Weights of a small transformer language model.
Architecture: LayerNorm before each block, learned positions, no biases in attention or MLP, tied embeddings.
MLP neurons of a small language model. Each row is named by its layer, matrix (up: input weights; down: output weights) and neuron, and shows model dimensions 0-255. Each number is 128 + 32 x the weight over its row's rms, rounded and kept within 0 to 255. Numbers have three digits each.
After each neuron's rows, "fires in" lists the words (lower case) most often at its 100 highest values on Wikipedia text that the model never trained on.

L3.up113:072101104121135155114207110112170095101129165092145095121119125060132118136131165169138117137093094130130178107130064182100112111115129143104117106111131141095073123134153178206063144138152119090139152139172083113026118125131141117107199127110163189116108173215157133074108126161085141096121117100102107103107112131169181101126141090081105160075187139136109165069122141078117121168116140149113136121160117109094126132136177094120129147117155110205129124093171158106154068142151152140110116127174130152161126066116076111124114111147103157080161125085079120196141139190143094105151132080106186133150074149127189146187073135098144082167118103151144169183122162136120134123115119114118156142122150133166151170147139113098072135071212121086137097098182151103088127130117173
L3.down113:165104053093137185110140088182096133141054112147086144112163116205124122095141114112093149135163159168122119134114093105135074061135128155109142166056186126158106134124094113092122199089097118177084103104082129043160127092156117130144135114166080152151106120145142181151145115124073124175119146119113136168152145122099133185142133094109172123093103131159129101146106117083100153167118096039117148104100125178103140092063198127128098116166162164112201035144138149132043088107145121122096173160124159105104079151179151119142151170083168151138139095122107116164152137120101127123130158137148102132077142174173149118136160153092160124096163126231105157125127113126142186137113138155099120107162110126103135130125110154192158150134155122181107058180122137111096129113125109
fires in: "is", "has", "may", "can"

L5.up398:177110147153167120098108083099161183113130107173208083152149143098161092134129118154112171072163097181106156110104142097110093168144117119174157097063115092114156098123167091150150139134124161137137125138104147109148111110130116075118131133147112132106076199101100137087069096133103159123145133137060099123152095103122108149181133115096159106164080161106067177092131156074146160176116153126134134048126092117094126075159138119133194143106091172165165088114101106121138183139096166160153064156222172094137139144079093103131133082147183128095191135129183106155136174091137146064146074105160147102132084161139134122132142120183139132155063137143122100167155122162123123132163169105091150119145160092081161118104023148098100158120175183117174139115097121135124106173111139
L5.down398:123145072130088159124098149154161172108137107097118106107133191184042138130123069120134195067132120138132102115157108100085172094164138140146168178143171156114163116145189153123133129100154147100140106112111179154107116058119106122171121133119165107109137162085105079112087131143137127125140155146135185140170121118157089124203158130120151113164086129129125090081061140157123148104171169074148143135122128139070137165169174126186099147112106158206135115111107128133129175090143190096159119062138136056122131170219145190107133118151167178102140106136128120110130188096110160075131118159093166166112163119113101133023113128143098082122142122133122104098165108151114130082163156090161139146143103131129179079072198105104119114117105141090151119070122088079113130174097079
fires in: "japanese", "same", "albums"

L3.up624:117101090134154109090077084107117175128111135152191113092100127095128076120118170152115092144109139136123117147179146108117166114080159130164108176200143163103154116182146134165138109145127092135132126141122168160129149123159127089175124137180176146163143117090095161093183071110128085118084111095081162129109068095095080124095114077160079173141111238154146128090126154166164140166171161056100137057156123118113106136136106194137163120165100124136132166144178159125124127170112072168148139183097163130137078139106082116112086116183091123135156128090156132128152148160184092064161139134145094063148116033126110134155132137136083151147146072149165174123061106179101104051142145077153142166115130106097078121114118124119128122126066099117136096136084097147099162107166142
L3.down624:157137097093148137127087104126140135174109117131124138103051145198104106134143150065075087154145172124103059191090168115147125119102126151171143082168091149113140095147133111150174131206132121109176126098142131122073116145147118136087106159193146158142121118193136122110154068133117107050091104092084110160107135071075106151082080096145076151127084193138101135193139137169117149193123083070085135135137140104123084155136131119086115156120132091134138145185130110068132134174112113105129080193081157146108098159109170086114156158127129176178129144108098197086087140205165166088138145148135148140142103130087132152109152178165091146130111064144132142070119125148123074045161123113144116124093153118135122148107146172105160116151110120155140130166075148152147099154209122
fires in: "also", "both"

L4.up1:141111137084140171081049130095102085179142072141100138166136069200094125121110122130122171137135047200105162143140191107137142128124110124182067134115178130128085144109141118111124122119155174111116160178117115177203147177081144111121100116120169093146138133122126123063129062158179130149122089138118101175140103122146122116108133142171179156111052223147076158089110087157145114123118145128156140141129122119167092139139051134112188115138142112150140178151107123112144130133090154144112120168123084100081132146170159111099171128123140171141118141126133151137117188102157080147131136149143087037140162111164128131148093151162141120107034032101128159105126101129105150119127122109078115077121170101128146127142150166168110121138154051165130118123110160169152088171071186
L4.down1:101125119091101182106162152091129127156101157161115099096154077135158144100134136116168168154130059095104143087114126114110123098158103152181065139057127085129110162188159164124145116099128187122081147172141154152164176165126144116116110157127121097171067161178196167098176129164118129135130144151169117149171141120147129113146119163119143155145092159111076133092141071192108143150115132107149138092069124055122087143095045074130134126148162127113125153149123160113151171162096164130153134167118132078120114093163123136125107096107111084114104135132112170113142148043170092089157173101104081070112111124179192160190157155129153122170082061104110189120098146100075143087146148105083086121110127190196113146223104113145160113096172095080135132139083129126136105167107121
fires in: "who", "that", "which", "from"

L6.up178:153082094087117150160107121132097207153164126157091123134164084147091153124070088123172180083077110126099084087120098142100130137110128080160103082079117140054085127206100105092126087101098136132151146190119146126136145154100083177108146078107108084142067188131088151058126108099122151145171114121101085099135096104099143145100118155156105153123131144110109150105113101164142122150094132101176169151158079142204127132211124065102127121122139154108160129132095122140163164098126161124128126154133201101181105124140150088158090148074136116133154113123076140074119088108174097216096111069107114093151092174179156188120183117090127105133149146136091157138131079150116137185149122181174134089056119169107121159161131086167145087094102122156103175123129147123158100111097103
L6.down178:105108181130115145117199073076167143164127152093084112143070149138114141128138099145115151107137140094154180158140093169096148080137111078131164114114124115114155144188119145143052041116152175200154133136128128212126135144126121144123139171123125136162097117156110080158098097128129068170147149157125116115113120136106127115086129159155116124065123144160114144119112121121106210121144162099136083031153070130149110172106115095145134155195144167111092079124149121085100092146092106174116113178150125108109144123128072136118072127150145073146071099108157116102153219147109175072131139110147124153127085168115101213082103160122108137127074082128187155145198148150181138178101163138117115153063129145158034122103143144093134152122128145104108161177151147113133098138120161
fires in: "other", "of", "largest", "numerous", "allen"

L16.up689:088124088080106136132087145126145103064159119111153063169137106120085108147098166124131078148132139157035116190092132158143115183161101147095121091103117124143128130106090107128129172092140144108094114096153123181132150109094085145161089154149152127171181147086151087136105096146122148139147140086120205063154169184122133182077151103104132081113149110102144095136091146100104075123112157115130128176127144122155176155190099131139088147187127124096093150177153107123168179081121167149087151120181182156097077139134110141091150114162128094138168180103139090134148131070166099144185151098131126101049107124184110121179140106132104131158131083096082103125093119158199082192112141110135097152139026142097168187130167169180117157117172080140106113136122143143139075172136141
L16.down689:088149177063161157106134164105160116116177117158119116152205158089097219120108158118100127125136151140123167107127142169100122113111091152075069169095150151122170133142152100101173129111132098097127126103137134114138120063101122122179133097128173115083087108156151145122106074118088135110214176137079149128103030184102151139111142103147146104153134081116103126144157124106182105163156124164136124159164111166104142124098150127156121093136182078079103086130127079055118107094097116151119159132164169172127143180150136141135196109164103136129099158110184084113126078064120127076149162107117127126113145176105152068085156097104086153118162166145176133163137169124182094044099097149111214132164054112108111127194163127149167151113126131121172102111120133121114160137071145
fires in: "she", "he", "i", "intelligence"

L3.up340:127169130121140118091105145131116189096102142183086123070137106098095107084174124093132125110175111104161104066155134097152130117117164102175124128123098060153105094143133185096142154167128139109180160172093137130086102144138068124169077086127116157150124161178089165139192070081081140136151177116193080184119119154105174152092125126127126118141070147152081185108123091144160098118085125122093128203178130173106165133090179175067151104181200149099131128103112164116156121071152153132121087138147071130132096110140147128145160084141137154140085141163095124107144124118143099152136078185111122091148146093137129139082071056106097098147107153111125122106160125104146072099083175081108140177135116203100085155123112133144151118158079103163195184133142073145156098121184136
L3.down340:124095119124139215075117082126095064166138094136120128132170139130126138115091122107193094148157105114149087078169150122133153140129132094087148169124101065156108087170189183151157131210137106091187140170098130112150122124078076119162153148113121129145142163151148166099147133122083118059157135182152070139107146186065163129093109075161140123148070179094151167147169121091079137169123151156085124204074141189111149148130096125081104132164173172126127130117139116144107142115134126164121115105179129117100169141099120100138163112035110183097143140097081121145155136141063151127125051208106099066130143104159126095123091110111103100079144110101148121123119130071115069106095138118136152161155133181133164113095142127126118128085157151129175182107211152109147123110127132
fires in: "for", "neighborhood", "forces"

L4.up208:162152149090124152143091159167147190139174122192099142097168198145135124122168125142131158128155114130115156127195133103155120117100084125122152151154155185124171100087132086100174177046052155169109156158109130146117117132135108093124158130162119102129141130097117129118119194109129065152135118094104126189129049130118188113177080217096127100142059177177118104173119135108139115141146100135145195166116079164120087124115123129130128057113122128139140096190130138177144148103128112111115145173102129096087082103110187130168088147081106131071108095118142128125095110082252093185144122133163092100115109127096126093123158173092137091112122172098119153120132145120117143148137160110117076109042189153089162103126159126129138116146072124096080125173100164099117090110134106
L4.down208:129142096091178193143079147178145170154104109139135145111152162137091167157151104078186138084154157086133133139095127136205122152180081100154105073132119114111112133114151143161063100113130132117128108162146152117159129127106058139153153159123127108166082108124146107143146147055090168171136142167115068066185142172127158115120062101101115094121104105161115143101097128132108140124091144164216167108159144178146128173105138082080076113111188137185105092181183112131132158103132140107153114145143137107098106070134085051083175167074131133109090153105102109120118098157169098114140118122085159141184110095154083142132084175131088140119180156118065116152154129170149157150151091118173117195097064053142140099132106130174135093138177133118144092183105124106078092167140141
fires in: "and", "from", "by", "until", "to", "or"

L2.up302:111112185136089140146131114120189100193094082149147130081117099084102126095127096138148133149126072156097135100159182108169107126133099119113145152103160146165124136159126101132077100129123153102102097121104121162141094105144174091029088180123163111053142126115110138154168165119100131142105113119137082170105139103127160167143121171161167101128149189110132157110101055204088074157157181110100148064127145155153115100056073125161137090140119141148128143158122108138155122158153163213224119173092113122080117101173123144151144056150135137141083147179198143104119147105200068113125142151126105126115129133133104076183091107086160154157113133184118080143163069119129154162193175133092112064088144151162171121136138140152121118078132067087148145148139162122129117131119105
L2.down302:069143163109140124075112104055184139155098136130184118155111099103206105120141119102143142122142110105089117104126193134187081159155068167114145179113149121148104158153132100176118115103157176158086151150123093087107131144123142125077165217137146113093113180135125070134193123196119078150121113133145083135104129162120163162147117132095199076107139135105101152094092071241098090148139168078104092077102123110129101099087079128144107135114171131161187114122117113156124126195097111191175092200119164121084144110138117096157146044178105149126096131156172144141105158080162112109182149125114098058105108153165107106164098120117173097136117109156091104096199108110133168148147166119141134119109142177115144128126100105143169131102079106106130142120131157115135162134120096
fires in: "that", "which"

L5.up347:170116167114186185206174153134137170103141157192090103101103086083113112106162113148161069113136124116150125119143108113188133123140092141118087119132177109073144138153130102102094162075090152099124121129118140168150073091138128183175121126157071091112152111093128088145103146090089156121162103104132061149165159077130102101064097128029175140172073153145064104095102161129127082160142162167176102126164092125069093089182105152073105123168133093149130190117128136103161164108184121105106140153083118180114079120109078086073136127137075125141176095101151093066145176192120127133138137100121098090132163152149169114157130142097155093122120122103107161125145097122191148178150161140094134183114130190130102125149138139112093144079154134160144167134114130156119141067180144
L5.down347:114111129099204097174092172143129135117170109165106160110157153113128113093109102132112122134166127158124186094165111146108073095128133110093109128116137130081120154115127107131142173119096096178126122143109136222100093138131139124154124111120086117156121140138143071084116146143142162070123100149127102120163182073149127116133093128077148166104179073132085136118126112103109079169151115129104159155087114076141134187134101171086060153141110105188154063104140100089130116113108108125128154124086179176137075118120150151142136147177106206134133136135159115099144132229085116149129133104043089156074255102140125130087123128128092142056109128144145123201120189114149135108149116097101111127149123143132148140126162113148101141158144172183123141089129078135186228070172106
fires in: "is", "was", "be"

L3.up477:115087083175077097136015144150133089158146158150170134119111127129107152125123110135138100117103151143122126106138162132111096101147182152125085147138071126142142157197093117088135116176196101089116143123118124137177103176121118064148154155145108149126102166116066163158121089100138150118113128103125127119122139149125081158097135127168182114114100139093160141164138129118130105074210097156119151118173123122166131093152071129144082095151113166119084140162084063085138114161093098156128147115108182132124146154131078093104113113116115130109096107152186131099143173131152125160173120207103119109160140084144088147137146176083196152174116129144173175114075115213068121107173117145139143099123049161132059111144124137072121129169100117119176086128129114198197031090086126
L3.down477:161149113108091162110107113143118097110125109189155117113145147197123101125196177158078133134184159166143103113166113162080141149104196110171154113115137139147130177133093113118063105116111131151097119098108157142153134105138171100056142114100162155114102141073090114116108090214098143032077101102182129163116150132156145100102115124146166183118153137166071146135114181150103106189146101105084119059128080106129110083132093126164109179138129116102103132144095115140154116151112119118143159148134163132090126115131128106084081122175145170083120069072145121093096118152172146130184102186099153120107185127135134183039119188118130064137103138123088176116118115191170112151146115153129107094122123207162110174133128172161141160164084070103103122168103165195133086162115121
fires in: "also", "main"

L9.up342:086086114109145187103109171116127128141103085150141143137130133138119125101081075163139096149122063165130148128180115117173081160127132148115148096138126091135130165135100164133134154156131121082118137137136122177098119104124097093097126121066100160112144154129141132092160107149124169152083151096036149137110111094180159139151103103132085103097100226137125102115129196136160082102087150105160121096154081138081101125161027175140166106134147197107077158130105094123136054152132173169138118113122148074137106045169106139130164119090120113142197125166131165096148186108167100105147132123144129087144137111193115115193088117025126122149154063103144131113056060129146199104102138118163095126088150132139179149114183160113155119112127112191183134140144161086116146116121143
L9.down342:153117125090167175154130124169123097143120104140204126113143109136142147070091109100127100176105136141082115116119140093131081135145109156111125142144103144111140148146130165146122144129096162117112111132175133130174146099078129065105087149176133166083174152131091136095185159209127143123135108183123129183150095109132162110124102138093102132129120162159088109104064159146183098083143141127121126144082092160147149110073040106145103141137159142150110118134162082171159115168102164093098091169107160104140141132189127120137186085112164125076132129113184159102145155073221116065090063141117119061105166141122189143160099091096091101153141103126138134143083101179098168102163097144143028104104133089167146140159207115109122097052147148135173180165163133137177098073104149
fires in: "that", "it", "this", "there", "one", "what"

L6.up189:161101147169112148185110116162139139154190069139135154101131085148107111082152184164155156120111088122175173054150116079104112146163197110165132127134127109108217145124100100147137171107118140105121074109082110115133169101146124093195066148170172063159068144100121062076094110133114104116112112119101109134102145113142108111129114157154161181144119153182106126092110128152178120129130077164161111137174143081115165108161160188091150100161083116072145120100106062131160104122116152151147147128119189147091090131104104102062110122097092098194107101097217157117123098087152134105167170142122133160107171072132132155143168153116125158150090136185099140162096110111113073089146092172160147080088150097122126125132127086104050128137148075143178101135095130183117084150108101
L6.down189:160103137156137084173143168198161153183116086167178117152151161121129117145154124127080155151103107092099100114075134105111151088121133140154159173130090174101134120091111132170161137142132130155120043206114123046057157114089074117089176153086150115140137098148057116106130115188141129065104178111173094089139093134131148129226110121105173109128116179148144122139076188119115131105104119095115181107103095101161140182116120101169104129122115145176181099115104145102126123104164141101085124116133171152163124171108075140110114086169104134183132169130181157214117193072110116126101137135103134163132159123086151144098142153086151094112179160156082129079135097125160078090128139127135225094191144131088122124101112130121107117093158089144166144124102108156104099112134087
fires in: "early", "life", "career", "biography", "also"

L5.up636:131121096144114063155092118111086159122173134145149108140055133119179184077136166183099125157135154154087046127093172109119108123144118126156105115142174111079154105145128115128084103208164142183099132117185129149095100145121141150128191195133062108176092121128110100157096111187102128126117136122125136154128144135115124100074168119104145179078124148126106103110127118108174089134103126124134110082178160139214156096132095109136187092135064147138126142162080150135142132105124137191109049108189103172169110133116129155171105111158192100102129093122182115145087060056105119128150122158152156117217173137154126115178051101113150096115128103145142137082085085109100107154134124135135080107082107154106136154169122108137108130146101121139119124124133174056104067081124194
L5.down636:104156154148157068105092165086127136159139162068184096140084086125154093076110130091143170151119115078068079106084185098124102158094156144100111112115175124142115138155127099135137099135092112192156144123160153131109092080151134152110204112143070142106076079135096144185140145165098141088091104155149153160125163148117164124119144122118091107058138158175077151139144172145159116115255189153106099129092153114115121054087081131142145099147146130161158116100109179133078189134130124089133129160166159169185153088156136154147151147144114141147132125120156104143128107109120122061156162180123106108147167136132090136151091115088143100103179059145132142108110121133134185112052142112054096069076079113116151164143151157113094126162078161112150170119156132114165118130175073
fires in: "also", "looking", "discus", "discovered", "shelton"

L3.up585:192134140125116076109133147159113063089158083106088109164136120109121093154178096130106067105171121102090046108178099051102126155135166082158141090121140085146149168046113151112138105073162104107128147110143195135115151130162151125073152086139109102197157095122128159158130153127169123151155128162147184143132132155085077123109145164110149131129184136125112112182146135112140116146094071139149108108116173101199102110152100151106159162170143125158096105115123143099127108112154095116171176106163153137131154119142127110122075101176125129149109185077154167091126143141125133151142145188073112109151091125029153136121117106117162208101100125125092125075168117125132190105102139148109136154145147183114211066114194149124118109126137140111122137112118078043107154074155208
L3.down585:135063092108087140146106146110128127117137134151120136151097138141150051193179151139132130156120116120075099109205109059076130140093157071133149124128088086106143163122120165175190123074158082170115096145103180101085139130132166061101154102134127120132155081112148145166100112148196144132178173080135179157127152183101091146111120129162143102110165139103119125157124115108137089127149082124120129147096126160181134150103122126141141112151168151140122126078118130055129106115142096105175181088127140119164168079197139098094096066102125110127172189122100142093146168091159141200114195116089137143139106151075155147104123121148172141123072068142072159090134115114102130171129076117086139145076104144163204132107209117127141038131164119127152104104135134076103202137153135
fires in: "part", "parts", "soviet", "post"

L3.up472:160158172130206141093086144176171122132146126137130125131174115163110114096148147123131110137125085173059105170119119124095112078113141140179124112104167192145175163141094158126029133200103128198127125094107124137101118156132109073142182117156119107161109177137134132128153092090227152173133068153180107094160138125108174131150122075082074123131121185158054110145139174113124190157132098115086107156124100163134146097175071133094173114121089140108096143127136108116164170094179110093143100130095097110134106153093120106056141132127096112136174138123142115122136179131080092122136129113071150110082110154106093135096088130150117140141099082119102185123171064123111114160137121084155135162126156156118118121173067180083149111166126055128140199109088130108191101069138126
L3.down472:114151140151161118080138143158127154156064135124144154080164124133109138050125108136152139130148075105093189124139090155185147091136116129134088111066126144145131150118117193111057109196097143169125116123071149200111135118142131116099060124198155115148090127139132102114112076165145129152180055135138120064119091104159106165125101079163066111153138118166165109132152143133108158150165181136115093174104136183107173217122145113118162146158066151143120111142125073111152144103150146122122124075104113124175128118150181116144073160132135140153191107117102113123161128106121083132128134145100180152104135104107148133136102116182164110096110015098128149081124057151101134150143129092152161153144116210109138138168103152057180156146119119143094135142068096071189131133184099
fires in: "had", "has", "family", "original"

L3.up85:106087114149165170122090173100122093040162139136141151097143122039107112136128068114230101134114085130151166157144092124083131096094090056085112188101224095103098144105111123157140145073099160135160098140166119199137160153154093097125182068144117120131118116103075173086200117134091107065147111142082074126199126110140132131075127146090124146126187089147098120096118136068173104143090093117161164078163170091138128123119126149153151145130146130112112167106164131106125134089156115147154164069173153125144112054094110137096130132198127118145099113113172146117156135172178141193114133114134121123122127107160131137139108126135078103111157149067114127136145139122191156117125116172088094166086122080170128159190133122156078168158144109112108136127148115121141176076147118
L3.down85:110172102126186152152104113108127082056183157133102141116145139065123123129105144139133117124135172121145189098144099157121156093121090077084070111116180139122114164114119095115111152096123122134117112171078187172135112180111104114144167128124075093110141129114134114103142130152061125057127075097130084129128127105094122139068073144103125131145188046130119153118184109091152104182184165150107167118154126074154138117131105103088102201139127150165123104149165125122110148145092085148150143094119129105169113106114115110163127175203107148119132098124185148100163148185118185149159133089057064113102177083207167112122139144114061100106091173105120180176132220084114117142139124133062135130148171117132127120208168130143084137119166105118130126156138128119167197120181110
fires in: "are", "were", "is", "areas", "was"

L4.up141:145058160158186133176116126124155122102150139167095112117180108140076134107134206107131166122164024158173197163137083099139139173098160128069101177103150113121114125153167117115065187099090176145122120145092092113160116124127149081129166077102148103163115121121125104142138102153097145130139139140103070073149091087127145141099159108085076175143100154145072120103096142060127106151160117104115148114118106176157101120148099166145141173126135168126112107064143131110104135091106165166150131127081110103116085065093076143124095158130078157152196089115120126143124197170150093172114163090137095075111197128171168065111168149166121105113098145159123148107114118096130113129141141168150113110144182208136117132111119107131070125088145134077144165133162098142215124093154186
L4.down141:180149089114171142107151130154156097117128149177141153121162133119138082107119173133163150122157180183149157127086095131098140089088092154119099152071128146137133170140123177139123211074057126187127105149104127177121102058101152134140155105167050085127086145155088134129084097142107146080167080126157127074172136061134150178198088108116064146166133085147109151107145102113093099145144112138119103124127131157126145135149085138153096155103131108198085101129132135118099165080096152157106151125078132105126136125170135175168092122166119143134190078097173183109137150166106151157112106176126126154143166106167161076050126163136143117123104175148100200119072159082109072103091132067090164147114158155113118155092138146071123107097135076110084128163075151140199132168111092
fires in: "has", "was", "is", "have", "had"

L11.up367:107100144131105101121138119146176103150078136174133191128195108099138127150149113105200161173037115119069117083140106102154136139218151108135157172119082130107115142180167078110123122165174106127091123158146174097132139106123130104138115106143103112105119161074160076075113093103070103127102204086096117130098111096129127168136120165173111124068122233143156092156099169191111183123119122077121101143145125156115055134161153143146100073126189166182119128132125075117127172091130155166167122112167107105149111094091119103107145134125123093103135140078081098135191107155158108116132109047128169133134100122094110154152148139117171105183138081190151109094112130158153179119065103119122175162159151111102143153094129123174098147089117146130077133106139144056087146168102104
L11.down367:133109146145191071105137098078181127184153121167120142100112135163136195120148118137128121195090132139089151179154067076125055162094214086101122122101130182087114137173162130165115098120171135097092167089154143133146050131095121128139155155106124090115075112137130156088144144126138124169131177108091116171180146141096153176107082159149109157132139163117152174127128117089176160158155152140106135106107073148130096086132105145110131117129158133116121107131131142090095021147170134133127132186080157094110104146120144119133112130076118136144147139121090120130170191120120175078152080138119095137151104133105095187082104080123143085076171091142155138125070115144143202116111116077072136136120121114093134094090158215220099116132125145093132102185124150118160215122136107
fires in: "some", "of", "one", "other", "both"

L4.up651:087146121170110101155079163156172182115085129079090143157111161181126134104114105090115129143177158149147082122177152109190144139107160166093126131136169162087143151115110129113159147161105108094177136158103162146098157131134083077113118100202134089110141101105081106127160078139090117126089131099106108115177145154136071116132075187111195158120107137124155159128126193118165147125178088111111136094187144129131115158116112162160136138141087127160064120153050118111156174084153125145149074112132106102103077050128059072112123151132089113190183090119152105128097098145128179176115129160176135071079114062125120114132072103130096151111090071073119145108154059169135125114187178134171151102149174180093138115164089179135147087181131081083123171143130127132126097144150116
L4.down651:176087126123110117120139109128159070130110104100155128193135178114134134190146139109056071155126103117138100099148145098157154087166115183153145078105129113144162091150097123065082124188161068185180108102123119120143123139113119081079186165160128127187134190102143133093135063135168112081093130144093118149112132121091051101114143114161161117123146106148144088086099189198137166128135160135112093173095039103143096149138100120127169171132083144136140134216082081086125127136148145118119149159076083097142104058155186129164105122189100184117198161097095100102102112139141131105156075147093166154129154134144110128157099112141114155130119090131155104083079104130107126128164133180179098112122147135119162118132134182123107064184146147123089117112148186161173121108160172
fires in: "career", "also", "precipitation", "world"

L3.up275:167113089096101147125122069175123111081145091133151094122110067143086080167193160102110109100122135096107103108143120140107136156126151155173149101134113123118131125097037138080158149138172117109159174052158150102180176139163177132110132095154123089117068106142098151140131171139103117099131148071162147075148134120123100084213121146073133150092148130139081198118220147159106137123193138141177176179121142144117125054101127149097108116141184168079126109132128065107144103163164179079189109066145126147162145115093135097127130161160058153119110174136136216157076103131154108161142095180141112181088092113084128163099105123129115128123133173144071099118119140163080127162208102106148103141096088147140134123112177144156120138081109148122095116126123120117101088120140167
L3.down275:173180072122089133129121105066095124095139101100101102174150111098120080105220098149141170152085138138111133136196088151126134119090186143134132114121109114065176125144129176124125070111136104090143159086141195132151133176159141144129093110108126119223089134084127095153147139147199130095162136100106150105180159136166110038162121147068152134077162109104080102113181138143105128138141172126128142185084099145179160122048104168082140162125166106160117128139101051126114131139092152080135113134128133102178171162150132150114149142195089193113088143110139197133122121147118125131119156118102086149120144113115081225094136107082085124136197130082100118107140155098106096120125110108124137131071157171143114166124140138146117150104146119073100141115173144056170102162116130
fires in: "part", "software", "square", "parts"

L3.up90:145128074086099139097142175155146197127140119158141008122176107172104137069167178097117128114158078187085096104106154135134081130147116118177133093125143123107086147114133164087080072131139151129121177156139128140184142152113147098163132064123111140067112091143101111167146107111148129135199107161116076114148105176124120130099134166092129087144183093168176105125138165159138150153106129075190114142186128174099119093123121120141186105095093139125143144156157091122131148087079110146079099129172158121139162172080108096149200131146113100132116074100162111045123140105087133081126106150121084169138080149146145118101046149127137155175141108123152119056184151062135135172114140111149139185072176122122121105117074143090091171149087157127090131103146175159103146152101129
L3.down90:125116126108120125118207109166207103131157150161147101130177101181144142163082163128134157086146081161111067134113110119164073147117126084167152162134113178122132148151143177096076116116117137157162123093140155157200100130163139049137116112133081128167127071129082091153120064128124108092116116164162092106122134148162141120145122162121172108134155162139208083118091149126118169113126142104143119172143162164100168100139107153207111138116097132119104117113098168100064142097134130159134127121218150067094170145137149116146167150100102116134124094095169128207124083136137040094170134071093170170141104095113140097054076149124105145121139092142138071136148143117145137174114097146082132179099158149146105123022142091139062133092160125061165104130145088118130147130090155
fires in: "japanese", "american", "hisham"

L3.up437:177161137171164090160112086073113121135147080210164117102079204110094131114134124125141132118094135121105166089141143104156138132080106120172132203090117161139115139154070079158165152083112129073088116150114134187197161093142157079118101103148147137149115085143149117060073089104142127109111134115129126161073050113142133051101111092157125146094094157153118120144108151106131097114143145097157133141143149120137153151091127140093122083186129140167113115168077151091189145134116096114184112139100157180166158160083092100131102124139141157137077135136160107141202082144170082112127151112125111108173108149099128141105175177120092108130083100101158174092081083112141134123166161134193061128118156106128123056111111175132127171118148096154136146136207184171210117147087175
L3.down437:144085118134093153134115153144132086136104146083152127126081063239138132120127142139110164179122106146109177179082141146091141110131091129117122127142168130133128053097131102129155130121099138130132197164136044112155122140109081134113178162127206097161123110114072115129163128152152130131094131114119117118124085100087152122131149080162115140185125124141159116065086146086112143161163114159151128077142111132100173131102098090110145150152123107101131141159102126127110137183134145120097140116171095150081106170146146137109153120157177146114082129042136133121080091106170154145107135157153137075140114151112130094131049098071160191089038045191111172143120169177161112150162141130162131130124088124110134086154097159150158114175132178171052142127138219052122169139185110
fires in: "film", "also", "music", "species", "found", "station"

L4.up694:137123203183116151161170158101149160141175174202175140104107112089102081102127144116164096172094104135165176124152129112160132140124143113131132147140113089106187120073105086129139147084152111126140196116094111076135115127151065120124167123104071114130190092154117117076144123133138187095127059122143117112114128106161125173067178147126130076125089145162160078078125129112122103122104119090149099155157121136078114096158090165100137112131091092146163164067089132116095106130162128103132120144146082157117045130057134094100142154164068160157104183128157119074161147127151174210109127132157138080159141164176149104125163160107078088144114141122114153180112064166104097098108135187036075111067135115106131107130167129153092165102167120115214143121113119153107129084130140
L4.down694:129132111209147148133139123097123115137185051132167128144113113071140092150125156076106103167062179123085130121077120163114186129095114089146104094101147079139135144102154143156101135134151111121144115146116148070172138136121118146124123098128055116196168097160154070108173081143156151092125078127114136107117170149131160169120148125112115071107126094123146178108163121154120176134128089110126103154122105181134160121127110094109109106107080127210130149131179097135048117105198185097126119137156116152115095089100121151108153152157102215137154168136159096078142159156128131160123095115180132085118180146175121105109134112056113129106167137090140124151162125183098133108143139162037183131135107082115097101178140107123104157054165156128217146129165076160088100045141137
fires in: "is", "was", "computer", "companies", "composition"

L4.up652:097173088178138144069146155080178176145150093181098120118171091159106160061192147188135146128184098145107111121181137074127153096124159092177120163136126169091139116147150099096137126125116111104194128187131099137123141118178065106075093100155147130135213158131115142163164157139128113117174151155108087114119113113081152129098119133114175127139049137145141132120090096099137137126112162129158152064159173147147106117118155128097112088138106221098150117114111137144095082084133180105097139175140090151061121076069116153181173152109044141137078155120121126101084033148129119123130050125132131204141099123141107080141118089117146110158121127117181149146149102066156089149126110111125119145099115167146121084100129140115108104127110130144103137171078130125203097141164181
L4.down652:088170113176141111084114136161135147136123077181097102115129146142117115157161098170146123152163152187082161091156124141157100138138104122172161153107098106142126136131145104073112105151162086111201105134194190123132147107116102137093146169144069152183187182187127134153166136139134174102112141155154103176114168122067161114118096108091134143166079152116143093149125116128137116109138121154082111174065191122087133181071155115149100135122154158136139089146141118108066129108106165149119151186131180082089156153201084158173150235079076131106102127027100125141141073130101104120087095126072131156077070103114115103126152105129110095093112158087115116110191088125044110153120096133099168112086079118146101110086120128116101146155143116169104164136134125163157158132108173
fires in: "or", "origin", "for"